{
  "intermediate_size": 4608,
  "init_std_o": 0.005,
  "optimizer": "adamw"
}
MLP neurons of a small language model. Each row is named by its layer, matrix (up: input weights) and neuron, and shows model dimensions 64-255. Each number is 128 + 32 x the weight over its row's rms, rounded and kept within 0 to 255. Numbers have three digits each.
After each neuron's rows, "fires in" lists the words (lower case) most often at its 100 highest values on Wikipedia text that the model never trained on.

L3.up4562:135118074087128091165115140080087131125172152059181143119108081109184111121163088182151137141108152128145120075072122085160115102136137189113126142125135148150060106157160140154206188244128129101169175108173125149197108150136123175162080088109123133107129143095160110110114072106170114125118150175145098100118019077164157112120133161113123116142102161107119074119139180109112163171134094096097186114142127120083106162213146132090119135140193151097138154123149120159115118123095122111070139112127131160118102166055136126170074161092139109184134122131079137145131135106154141131
fires in: "the", "their", "of", "from", "his", "when"

L3.up1779:177132126148133143128130139092092193117180139131139133057129167117137067115154107168117114175131134140095128115129146087148130175115144118097110078088068099171150138099150110113158114160089125136160143162128117093140126159159094146129136106127103145102182149140094161138080157164148134142162180177145178097159128120184128135111134105134140100142111081102090153179109104144121096079102113111139073104145109102152140142138116139072134098095137179110063161128133174154120117142085095129171159144110149146165153111096166091174143171102229103119105179140157163197139095119155159219
fires in: "and", "as", "two", "with"

L3.up3586:225095147135098099126135151142152076159183102101144096142197138114118147090122155088124092164092135106147140123060203114131078107135099067104138098133107073124149169164209199110143123080108122123116147152147143122138076161119115140090164136132068171144140090151141112135069143147123148090149184145175124090120088091176126091064117165118169075129143162105142145130139097113168117121112170104111132117147097140099174083157129178052157152081153154197133121076162118108155113128139071120165146102041129165160123134103159099132174227122118142115112144142121117109133141145151137133
fires in: "in", "from", "for", "by", "according", "to"

L3.up974:150138104143055152138151115098089202164126130118140172032102153106168082108150102121138137175111098154173163168130217072133105182123103099104113084118062201151129142093161145123192171175033112088103155130112177132146082151117128139134106064127146118137132109147122082157081162145154100122154165108168171097123064126189096142134132148194159108148176082091059152140127127118108103090141061124128148163144117152209121129110121132084093141129147189151094155138134151120125123122173144104116146141115125171185097185106119119130109194088175147161112167132133134149142152134169126163
fires in: "and", "or", "the"

L3.up1375:106110119102147137122144141120141157155138175086102110153158179109149159128123139142082160129116104111154168089090186153145112150135123093130120151162128111109135133133153113111098131171117144113080106116114175127137100138093077112132094117130076148148196184156156117068064128132115174097145143072130233166052119064143133125101123153122146095080083145158119086152122136134115057108169111078122094133123131221158106133173090126180153060159121145074125249054106108146107116188169186101147215186143131137040146126123154158108103195079172093161144181136149169142162111112157180170
fires in: "of", "at", "the", "with", "from"

L3.up1312:162115137070109140127148131095134117109186147179164118107171074023174134148048151115146108167108131154113148060193080106096110090127151162096119140112097160137125183095128128086183096155141143084148139117112122094122202136135120204110026125125177108098111123157156071142138159100202125140131145158113167115082115090138158097102141092152162146111066173130154108114107125192116137115131095152147136081168132168127135138083113143122207077158135144145158054130119062140122166128117139113128128072089141181131157038089079145143101106112134150125114145148092154129135049084149102108
fires in: "and", "was", "were"

L3.up773:080166056065107062101094124145125123141182138098189181104117130137130056140169111115169113084121089124110105125115169171131126171105127181097108135085103087160098130128165098169154114137158147093179206141148123091145113124158094092118142104107098153105140139047110074099131069173148121125184128089121120129126079069149097096109123164120093135125069111123100098123156121188126113031156112118125151150118169193120095103164101161120121166101117142127094133141155118140149157147110103106121154156129181121079129086045125196134118192110151158122145148118159192113110163099174135116
fires in: "the", "of", "a", "in", "by", "at"

L3.up4566:180111089121127131133129112161099191176138148083127165143140084139100077113139142175146172120110078136175166157085107144094162199066066149155102148130103092187079121160150107150182159059101174131109192035153108085177081148069110155141130152131094148090128134149133141223112104157174128111076116122157178118113148175154183103072144106145158112101139108148103135144093117086118110145142094137117121162061116165177088223156067139108101120135109123116151128136107186222154138136161149104136162114115152131100097199119146085216168109090110098142158122141127140157138118089153136149
fires in: "to", "for", "in", "than"

L3.up3473:186161117128129058083059078132161152146130167170120148110115099062149145130063161128133098106110130134108034096100131021129173096120094177013137105124115117125146137163108149124140123138154138146141122121164141150115104139113160173135126093123116100109123151133138149097182124090122155142096141136120118085064147114129151120135146108102045096112081107116187104116093085139085078123226158139137170143212077149138095137145178170099132138131122165158167128157133151181145124067106164114180141138137108142121099151101113163207121090119120159165156146152080167141156134096160143156
fires in: "they", "were", "these", "who", "their"

L3.up3072:113169102078072114122117141071130104146182184133131100092167143119157172106136136154126130131130103102075167158178137095163135122127120191094123111113047143106117112116167122128251169108045120103146147100150127172143104191190051123109179138125092099069110132127161165141088170132132125101207174109158138126085163099194107104142115095120150133073120083125070108162094149165102114081104143082154117117178086144150139138153113101132153105132103188162167138087120184152143127130127111113115129105101093182127124093065125131135149144127184132088165095142111173184158122102159126116
fires in: "or", "it", "not", "and", "no"

L3.up3871:227084081089176133158124130133137162117123147089139118101104172173145123130137115107153136090102091069142099103103115073121162160079118163093116098127115110106101100102195136166154172166127174113141139040110123156174149149126109179079078124126108120166131189109081108202130141140141161140129111135154177095161081098146188150114147124108148099106167031116075143096098032142090081165149124175156104170091115149132084167137072120116121157147177143114140117098169142162147144048080170098204156092138091125151183119141134116185104153076109131176123159144142134167133187134160102113
fires in: "the", "for", "a", "in", "to"

L3.up3690:152160114151107133107097193128121111138153180114119117088162137134091132131102189148159123086127078138124130160096132046062118123144103117115150071113149140128045135087163115097132133113098122150139099094108091126124175161090103140071104147105124063169141154133148099141129131206098147136108075139140138095168131107130141122108163090141138062131154098123180111136153150111116101153137137091137105129136113131131162143173096145075181061134049166099142092133110178129122042111052163077110183118132190144096113094117140166144141154094157152108093107134084100121142132080155104197
fires in: "that", "each", "one", "same", "every", "any"

L3.up1220:109114127114151131141128112067126159124113118152101098120160139109153139117121129103147177115122140119138127122149159101181118138082134166049104091152076134100084127114198114152183114145084121115179100113120118108144120149146125157112181146115099154165117156066131072144162102102129131132153169125162157067063062104192138133166141184083139115087083059107114122191130133125121106130116132127058154155114221160139157157119099125053122114060172122119140140127143148155104152098141199106178156104142160155119164097079163102255115172087105134116097158121107131131132159151168140148
fires in: "of", "for", "to", "on", "in"

L3.up2084:129098092101131123094155149109166105125156098086173090101184090086165138113137200168124112100138082079181151115120108134168106176105126146118127137174101139084114140080113116132149082111127109087044160115226135186157159174137095105125149188120126132176093120073142156135063096172117153124111142116170105104122090130167091136147132117095161092122119063117118092164138107113095104179170072140091140150106202143126075142156120078127167100112201146122096146047109111103134120147161155117133120101092124108124186113071141112127108171079077093163093187118117178166147083118185129136
fires in: "of", "at", "to", "for", "in", "and"

L3.up2622:175209150124106180133166132108124137102147104161077116122152153146161130134113164118138101151142122096149132104145146127138111096097130146100102065087096147119173214144120170147159111129179142140124091099174183139173176127130101113114094108136133080163166152144111156172100151210177108161048141216159145057108127139162144153115197068154093083155170094139096128099100122136090095143173093143101133117100152179112136157104152091129159230059165148118109174090100097101196176149122165111225133128114133157164137121136089128196141141102165109152145116146184130167160158140148164092
fires in: "2", "two", "2022", "early", "22", "white"

L3.up4178:175082165145139114151174121085148120121101162129132158094137120148119143113150112120121129107094147146167142140136135130094097146122120087104124127109055122152071115160092142077101114126078146139151112104118180101134167117175113110143075107105151098128170176112162136115127071088132136095115112132163142145139116083066114090130127132149104082105138096134166132132139052158129121153144127051134122147135117128128194163102153098134084136116112173090096114099149194118150100092066074111106165157091159093127125115126148211177129162104166206105143159142129139128131099115145178133
fires in: "who", "with", "to", "had"

L3.up4586:120128126108143129092120140062154203131135105130119120095165114111189064136086179051095135128148142197141080071135152099136157187124142140114139076091108163190083116043143160071176171089094121141119065109148135118193135145145108174100140172127149077131146168115157171156115133117156128136136189130188086092095138108162142115145172087099121131090097110096102110118102169166153138101137063099140120147141171138130137144130161107105124152146153161108123117140096116140115143135110195115173160051091141120159090086052173127131132128081165195081123178143070127153167084152191111154
fires in: "and", "a", "s", "of"

L3.up1710:182098086153084119121130107131140097132118137129089147093118099096173137079162166130204145085103112124204166144092145110121102135141181157099121164149091142153127158153128136147168126077138113095148099099126133127098125124143063116160086106120113058167123061112149048123078121113146164137140147102145158133121114129129178135150164130078219122110121079166118038119175117146121073157111137135113163129110135159180153111171093117098149082097121185118087200134206139151132095130191133134234159138128157142113124160121162161200115207085160083160109123148140148107129127108180123131
fires in: "and", "in", "to", "for"

L3.up1231:162143071092141146109155159074125166125137124142075159117183153117127118085082139113157106154135154072110163113136141163147152108100071147098077082158066111108143156161154192148075088100109168102089131171090114125182116127151121119149121127132120077138144121072095112073140094107092087134123130172180161065096123159180192145143161117091114139105128128167147114134138152172140118183132154102094130136095174133127059151073127091178180130103140094135105201139127157088104079150184179124099144106149214100142159059108133058132090142086133136102076064135172157153168083119182159173
fires in: "in", "by", "on", "to", "for"

L3.up2499:112176145098167154077100173129160130149125080144245112166154088144129111124140081168109099117107070157173129089153165091062111136102111193150147076167113144134109150139094108162177075171103124126154138110107158187155165166160171119122057135117134134210167141096142075060114085130171137114066156157134109137099150116116124132069159121123067173153122119108150120104113133129144133027141120090102164053116136178048088146126140097050091112114149171119117121114104126096163076150135120093121116146136132114133122167120115105124170096119128102128150128154153138125120146151146164144
fires in: "by", "when", "be", "individuals", "often", "frequently"

L3.up1357:206114132103115109107148176094178129116192132107155144093176109176146112112109144121149102178132125082164124164059170111130138120136107145101164118148103121089151122173179080107117124170083151113032094131167137108119032124129144154088099162126044171137125129121085106097114119181067134120186126131078132174115049130131153055136146103159098146123126182147061130144111147114114043138121031135111156120114123149093152165173118155073110134084095220163142129111121124146225081120150113129113137134134099109140093192121123166163139207111152107132114192126130177200167143113168138193
fires in: "when", "after", "that", "he", "before", "since"

L3.up4209:148211138126089163090141101060135200145159111161141103139137126098126104131119112154141164142089113094190133104142158156203110144152115165129082111114069147175184158111186154124162167145099167210125094131071187118145150118144142133175168079114124194119154143120149088111125141126129136137167184178130157070149111131203140121142149106138113059088117116082132139124123135132127102089130066102134169139135114122150109149116155155123090132157140201130088150121219153188087086091088136110092162091067116150194119163148110117114143166099138120141105122119134145195146050160159100129
fires in: "with", "the", "as", "after", "following", "to"

L3.up1848:167102123050120125145155185096179144095121101163107142116170153136131027108140141119119117147090119167139066148128106120103126154138161107155107138092082100151181140102170126087151121113096102134175128128159167126148127126152124190104169140134094122087108141188145128091030115180140075130151136128156164111119084125158155146083124119129105156126102136123122117127065161074098096107116125075044132101107158169176114224091128126086148096114127148149160185166122153126106177148109130119177129151078143051133130147091167104127164175115139162134177138149144128124167195078157150157
fires in: "a", "malmö"

L3.up2264:126077133127128152150138134094113201115178113130174169089099135159158109103112129144124131109124121130131100052067180151134163154168035111095082094140162091172138146122153143124150098121130152107144147193186161141137075118124143127088168131118089137110191165108136168080068119123135153129149120215123147109104086089164116109130165161099080063098111112105084106106176138108121053145162108102118184171067218115108118165155071106158140104111146127108113131087114159126156118160099154091150179109159105088163114116119185052128115126092110118101143109134113134140125157157162161142
fires in: "of", "by", "for", "that", "in"

L3.up3642:142115047159104161161158085103131168152187160133116165175141070104138152104087103209057162107103110111126144129083161171181103134081106201111079150148113134085074148140133172167107114111171148103058114146111156129158155153126098120141154116118125125118091152134040055126135066192136080207120197124178165028123153057221132138115165093143162090070113135150074134170103081110040125102138140164157089171170151151122103118147065114179161099153142129092141147204095106175099139215145135121133118145122155124138216140099084104155119165123189134137122119147156123158123102062144147132
fires in: "in", "to"

L3.up2494:127115104106076155082184119114101229107139093116131170101135100145199100088159117099219072128121104100166101103084127118125114134117119156117100040110077148122146123100119124119124107127112184096123150157182139121097139142129123129161086126093092146151135203132126098126134025146175111130153095150145182076104082114231115115121148084122097053067135081135122139101128127133118057107118103107182084152151112136134156218145105156118096180131201167146123135134131138197169166069085156133129128139099148077141141097073188096133170169098197101139074136137137132169155118140168165139
fires in: "to", "in", "by", "with"

L3.up779:126113121116118128126156114119130117125145154142105169155129063068147139124116144143092090142109116120140168077112135121135133109120101135083078165109156078173135152121139091175126118171140149148129124150108131208127158147073131088120107123101050159128129160186144137070194099205113111241092160134169134108114143120110115117097238145104079100089126145090179153168167038134112088127192118127149099121179136077134115094141078117153130070079133170115144159106113176121105155145094098110144127143147076098173115090142074147178099171111136124111166130166126144152152127099134132142
fires in: "to", "would", "will", "not"

L3.up1830:179106109160143163180145139132094145096106124137148150111166157161096164085125171162136167162130121053176129149107187120143139148118075098115064108140108147122079140182147149175102157085110116141123089140115134088113144153147151130096190148120135144129122111125138138115144046146153113154087135152131184078122052125159161145120162158133127127097140112137085108138151106072149093141146158109085127120104141130097096202109088148093136136118153206135154137137108132148153049127083115110066148064146168166145114128108147089139126154110142193129118138131143117201127103163151121166
fires in: "as", "than", "to", "of", "like", "from"

L3.up980:137143101166124174131175154144120137137125146168131120146130161125182057108089150088090182181102132132090049119117109090141112176083129114152124143089098102112134125094188110115133185051103152142123163110091104167185162094108106160142113128115097112111126164102068138170168068206127073163162116144143164115136092099113111112160162195112059089098126146056204079071117146165125108165199089141131110132118156137114155206138115127181192157136194139112166118136080098085124150108060158098102167078182145167142087117103114072115103111099121122156145149152108147098121103138139143195
fires in: "s"

L3.up3883:158118139064111156125130122066130149185171125180217079122192093102189161134124123185129122172115120128189111106146129121124084121107120149129092110144057139177108132132119138196162138177095128164108099128112068179148159133153128205170109131122114111080131137095160119129095130109173102112148146120164154140094098138185127111121124140176150095086162119070160076162168126202042081091208120108025127028172125147113122136167127062141135118201105147170140102128111154147157129126103115100159142142082106132178083111079119120165124185123130117134146141139079199147123128142136154119
fires in: "they", "to", "their", "are", "it", "and"

L3.up2868:204113063119130117098114194052134104120114123204111069140160080161094165112140164190138090059142116133171131110076183129164053141123119147136085109128153111096130213169129169161140131072151169109060101153169135109149168152127142112118104094142145125111161127173164114058105135103122129117137128169149144154081118087114115137065173153129099074097129107162112080110143092118080119160230165109112133118071156089115033128152129125100159096150116171085110165135163136128096119149134147143139177154074063098109161065084141095187083169095098121104087113132104182139168142080152147121
fires in: "to", "on", "under", "by", "of"

L3.up4367:081140146159185108123166177152150111138179129155202197068143096148120124117143097118102123079072154162138111112129127144182159140113125116113145091158126091099058150116142100114144128167063110165066137146161093205171160168178128140171101072097087112201121165137132113110096096183156128110149148101162118050087075056120141118091107150130111090123120122107136116068123147124095129115188118119127145155190155149177076161170191100131072070131168151133110118103091103102083139125151118111115108130148089166086121095112116167173161149104120088149148178128140148144117090134157151121
fires in: "of", "are", "were", "when", "was", "be"

L3.up3466:157144091120128105147142156110155105111173129143098086154154067134142106072139126146154142140105148111163182120108200142152160208108121084140098145134106057096111157145121155139108096072103134172104115133158148116141103195185118130142143126138092177128154072117110047080077201155149126123130148148216148136085097131194112121115165144098106081125135111120155097151117146144095091127179090117110123109151100096100118129125104125127111086138134179144112147120109155093146130186098119139155121147086091142148198136050131152173111206111141154133123141142173188192128141110180152139
fires in: "in", "on", "or"

L3.up594:183095139123138126132104131107115124144116139110122179138138100144121131116112165103091153154092180114132080130063123111106093136148056144137123069106135115129106149086084101132131101108114138158146142138124078140160140148088140131160091111109084091103128151099141113123128087170106109131095077136202121095101139068147122116118166173108102048084160123076127121100140047203070114151166093111124128124169148149145162136143112123160161079139139131090102141130134157149135153134101125101123151131161140123172134117115112141169093244116113197116127153146155193141129089103135138112
fires in: "to"

L3.up2320:124178121107115164102099153074167081175110134189153160142131119135125087101135168135121152111107111187122065140152214146105093137143116198196044133108045108149146133106143122148171148156058136093189083111140091106169094137154046197138127194123091111101112156129137090162142139203169121168111133137186192057100159157161126114143141121188130154121069137144130100169152132143110154087187123141077143145168142171132129107111067127081084135104092125063171207169121152151119134131119166100191130156024136124158112177091144103129135136116122177142132118134152165137164106156202137166
fires in: "a"

L3.up2130:159147130087037160090081150073143111124159109149157090164146150138129143119098099166157088108118135107165142104158118128074099076112141155164149090139087117132125144105152072188135177106118119140135171126136131110181118220172137129075160134127149089091156079122179100160106147091186125116083163177140161109113126114162138103122102142136157099121109146086122118141152086217181110099131143122055103092129103133110126110133118107116134103094115121137114137127171100152155174165104119114110142118049119209122138128037139123185131119114135132098213120133116178174147097154156141134
fires in: "and", "or"

L3.up2456:088017142137086142112202162023127164143155130108147104124103163108142105114083136143142123119116120168134118090080122122133094109139136125108177094131151129131089145105160126065101209132144169107084126157128088122178140143150106150135169118141130118094183177090115136148123113126146127144108185096148098080156064114114179105167124119125079163105149112170104088107206145170100106069125114185101139093203144096163114207155153132146199101139141171168142110118145162167193125145122109099168141092123167144097108097114129093102099138121188107107120107156122125168108135110151118143
fires in: "which", "it", "that", "what", "there"

L3.up1491:101130099123077131112112099088101103178149090110146167112119121130167147135145137198164080159112099100164150124082110159142160095136092137171105097117103134171051122178134146115163149164090151126122128140127122141138128153164096218091151119094095136089146146125082086101164160144182100126128174184086071127089109133124176137133114106168150136054078183063104129106154136130119103107057056150104153103109097151122162156166038187090073153104119133139140113128155128155143122170123105108120129126130100145113052174106099071134083205127152104142145156146100144154128103143117124162
fires in: "time", "when", "not", "if", "is", "that"

L3.up1627:091141135087132120141125059134131204121138124101186176069160095124149117103157083135154174117066137135163128134068137110102145159109080117083111160102138141166061150104080162155123149127122122161155096097066106085168202186124136103109111113117098145148141171103120133113050107167105128119178098134222121103127111081153086086142139124100159170042126095120118142173144108162074038086129133097163118139123153137130093150127099057098102148142162180100140103113143161135148133124093118127124159154125213089131176091108137161153126145107123169066117134148187127112160104080140150136
fires in: "to", "for", "in"

L3.up639:123191136127062215108143082052104134158187141136124163081114128124178104126119123149160206141127100159166134129176154132131107064125109137118103072136083167145103162081161071151143180127069106068183095106086166137121075105092114196126085118116156152151170144187116026165097177137205039153072159148096122139101119090152144144085148227110132127070135164085174166164147158132127094114101101100106154147127131135159154126176103092115119128125137197154109126144215110148135138137138098116118145072134126178179078212070128131121136146112134157124131127137098111137129118157155128109
fires in: "is", "was", "as", "were", "and", "or"

L3.up3687:114137132089157105132170135122131131098152134114145101136125104190161074137100048117136136139120096212149075039128149109118107146112107146113150077176137093133106134121189130116150104098149151170125103175143151152158134141153126099117132050136145093157193168130175146084101131137141156064118175174116134145114116068172105147124157097098101155119087086129142107157093107147108118103089123126062109132154113113088158138137121140116144138140141148152203067109087138140213117120102101094125107115096135110127105068099114132111126129116131138121136164140150114189133144175152159109
fires in: "which", "that", "born", "a"

L3.up1693:138127097113037217106113110130091146126149169111162158142169133146174091132155164181140133078093075043145155139110140132058052090157118096081110075109130144119128223162151119110136138132089141121108120130092079120094144125096114159136149100115125123100193090138120101090107120178128131089113091094186164143188139073063173078130173132084099097106120199109119114071115125154079075153147159110144140090133160146162182155177146166139161153148133133142157109129117109094164135143074135133159161122152131091122122115140125154136136159089209140115168157140137179154138124142149128122
fires in: "because", "each", "that", "order", "instead", "either"

L3.up3088:177147151101125165105145100098250150124146095138186101127157095141214097131100119159099115122137088134139157110108145111133137137132137113125118102120108104142099134134143164132125118092119096146146136077141137161182108107155103127184129157116133090124145114079109160142081073109130130141153109158096119102094102079165160170140095175085098081126117093059112070128106157116160143133088106056136137149124105120112172173162165139169157063077176120061145134060122128082135124148081098104097177081125147162067173074127107105159128194101175114150102127119129158122147129121135178138
fires in: "s", "his", "their"

L3.up2627:192131111143169123124119127079075144091170130141165152069113134149131080123127108149107173097111110128211053144147141118075110121135104162177135091099115113077147123114147175123115160147143156128127108108150126201171160120136130170104037120134109158149143185080125107102077154133154126115123104135099097131157063063123107129146162098088077067110140087113100152163179098069067103151131129089104181149181123060189102082171164110049110147194144176133133095171130147141141131078059160117132154087137153127134122129103127095174143190098156153115150067150139110130123110089157080167
fires in: "that", "time", "who", "following"

L3.up4103:119141129148147123060164129039147135075167076111133131091085095135113139119098124117159141119127127148153067071131171196150165142195090119125090067151139116155142120141193147094139150103155203147144090145145135158127127111152122177125118141112132124141161169111128138080145146100147080109093160196159111155064136082133097129137120081149110069106073109116127121233160122129155150102095136136068122106156197149137124117144136093143151058114154133070104133165168112136107094198103140108150191083128142066102149027062087145140132139091169129145169124128130129160137091106152153180
fires in: "of", "that", "time", "was", "which"

L3.up589:119174110126095096164161096064102108135138140165142198102150122129120101105108141145181131116119118117089115106163123147149148176114146103141115151105060149146105133153147190169128155109123122102154117120155109052189068126166101123172136149121133115123107137102132115087114054148177149200157181159119172070127082114201150156092136120088187107137121108150112123117127194161197167148098097039136114148118158084125126149148147158130093123124147119135142120106143212167125107146045082099071118134111213124104140106156119155146110137082148150218096097133164197158167041099193150102
fires in: "in", "to", "on", "by", "from", "the"

L3.up1756:165180110154083148139124077099115180136141091105128169128152110082164119125191110099159118106134132103173152134130153115135123137134107087134062162141051129136121179152151141124181100162116165084173118076137143121120138128162067140079168092109150096107158109117130100101127078160146142127199120195182154107134135146201166123118146143094167070102124068114099184154150075124138104142119199138112110152085117181111165128145090105113112073118145117112090118119135146150142115128035176135213181154101124098146164104097115109167109164114114160163057117131126166111105133136145104164
fires in: "to", "by", "for", "with", "and", "of"

L3.up3972:135164169068123170126113106079121140137117135086116142100124111106198120082145149094095177174111151100158125149160096106094129183091113170119095124157140103134156221159127114180132125133146157092181132140081134159148104197133163074184131130113042119115160157105141151132142142157129118127105117058166126132113172154180176099125169153097110124108106119156114224200172060116125095062128143112120106108114108148089128145164118084179149048145144098092130174097172115132103121126086121134097155141151136115147144055109128093152138136119105121116163101157083181125129123154146133242
fires in: "would", "will", "ll", "to"

L3.up4286:152119105130142105133156132123090129152101091159171136086159140130150115107126084158109092156113130140154121107132169099122105148108107084107129038116053131146143180106117144163141159130106120146135141175111127115125145168109135175131144077108104168149130126195155060133097127153182147116106157106218141111088100136156109154056168151169139107132144136091109115137106164129132143102085076029135175110124099143114155153180119082083111061085176181118079119095121094117095073113077155113135129129091114156156141129126163068142126158116188115148164108120126130124119090141179155153
fires in: "or", "and", "well", "by"

L3.up2267:205146065092171116130166086127147154115143141144141156100117113120117132104110159119180146143136059095176132142128125122113120179124162131097149164092045145180181115122097142178174200114097133150084117127113133133114153149181103186156110083121121108183105165140149132098094154125206099134084143107155152091085026150188179103128139136161130104135106076072128125136124086154150160105162124149099173128103118131152168144136108137110136156145113170164119193154141099133155112117122108123076171134052108241162172151081097179118151150091137142136144142114124183133117138187141128146
fires in: "and", "a", "two", "one", "to"

L3.up3855:118137095110054099121101163065137116116136098114155172126156125119129120127151111122146137075108155134168110088090137146134132117128094143132082174121123097078085162086164096085143136152161123102120107108123129099136114182092134172104092175123121176119136179109136166119077131176135107167232147209163138114166146106158046049153215114142150137144100128116089072129132157153164139148187139131148130114151130113135086131140081102100113134101163184070122188083125170097166214100140145099124138169152100055098133085177107160173105109094143162185079126157131124152153151085153105140
fires in: "of", "during", "in", "began", "into", "from"

L3.up1146:190171150106073154067139135088131142092114088145173125134134111091144094119109142131109137140141129163139132109166187113140136109138117147097102107153093170091131155101156157077140204086073131163132113079178155094128156138199118132135168150117111104149105135129102138142147209129101096107085178159179149112142132119156168121131167106130122150101125121145154134114132153189110122125140080157141139134159138171145128146137128102120138142173108152124119087154111144133124158131130184116126175104083146132179163070054141081141090155096168086138100109097138144225119102141184089131
fires in: "and", "the", "called", "or"

L3.up1839:184148094105123137119090079118144112118122128180177126062105123137112078104063120174179214116076082123160055125064137127089141095083075136098166113175107125127068178106123128142162121172168140158101040093157145158163102136112160105124060097120116122160163140135131113125106100141151115110098174195106125064143090129160084093153129156130088086169124138083187135101147124119113127140137158079060164118115079182151168174153163138088127202135115186148171142079154144199193135131096143108155144171096132126099115047110103109163142158114128163142148130162137114180113139136154162136
fires in: "who", "that", "which"

L3.up4240:156152127125117191067110177104185056170194103196121109111196150137135152108162158121163125150124038109138100134107137051108127117153120120101139077141123139124125132131192112186088130153081140138120113081139084155152160076156141173053075182116097126150089169134119134157175127126127118128102137123109170112089149135133097073158139134140107171125161116142147060130139057136105064193171136069088086101126136168115139123176169155082123073142084128184122187184134157159091137064093107103107177173114135161186119140095166142104158143120134140197062159151099128215185119134185209120
fires in: "her", "a", "his", "he", "their", "was"

L3.up4451:116184101057096154127125110084161204123165138090194162167173088071201085125131107183136101141119050149110124079148144147073136202105097148177126134183109085167139174132146130117128119088140140131104138160140137111169088128169140121158054139124102121164106105141119094141114149129153121124150139150147111128095138057122136108163176110114067155131068155139190100121098180185109124131126128184103138104138060126096096117142135132130144178125131157160106137177070091074124184104131133109114119073123134112164152122117079102149097093098136179152101080129123116173134087145146158133
fires in: "are", "is", "were", "was", "and", "released"

L3.up4573:130222106118121079174134104108098132136116129099111108150195102164159086074096093118135083056117135115156188130103139118136157136098122111136121125125081120103116181156120161155157081125157143146137176127182157145153160184191130101150147095114117126143128059100143122122094115141134128117062180179149149073143078107151111159080190100114164091154135088107144126120078128192159097156131114138091127134131126079124113188122130124135099094169166168101092112100140118116170087154131154137139145171113143146111190105074111138159122121083151093087114066155101152157161077127170115136
fires in: "in", "by", "at", "0", "with"

L3.up2406:135124071106042158094139181130143082202177141108153109118149134148128060127166175144128107083132094060144157122175116131108161118097125113109081128167052135109106180169143128153189185146107159127185141121117150168169129162143104161109075141128118109066132087093144103114111111128161140143198164155116136107109107115165089100075127098146110117117106110129130071147085137131115125125150154109150115127079116160102114111153109180097074215106125155139118197101132151086179137105146128136164158166131106077138090128088078226152168142105124171122108109136186137188137144099143197085
fires in: "the", "with", "this", "it", "a", "his"

L3.up4168:202094127088151124098143117151155169151122079107137097061096111082178160108167115142124067201091046099164131123086153127151169133155088143169132090136128108150106165156150098096131185190118159129078137131128157096108098133075120151088071134120123131111150117123129103123101114067113106108141157126123161141065088204109134092160119191103067117137128095128151049137176116174151144165083108122091158117080161183140099159076117090211169125169104181138156133150158197157154152134089145113182142152142083117181105122137131097111108209097129103128152103170125148147140128118125170125
fires in: "who", "which", "it", "he", "that"

L3.up3565:125105155075152142124135113106103164146236135137125133149147117136155089111046141152128135157090099105105165093151167194118131162098140139102131063095076139164069181105211163144117137085113130165051128159091127058210126144122156136112120147129164067110132103115167148156072104102147117109127117181139169097142102068155162168094138101143114042127140150173106125127148136136129136105113166053114108119137123119124112180168159078219161140147107151157101160128147165053089108159121058105078169066126192102059163089071146161125131145100141090103081099130146150136137091089165183150
fires in: "for", "such", "under", "to", "so"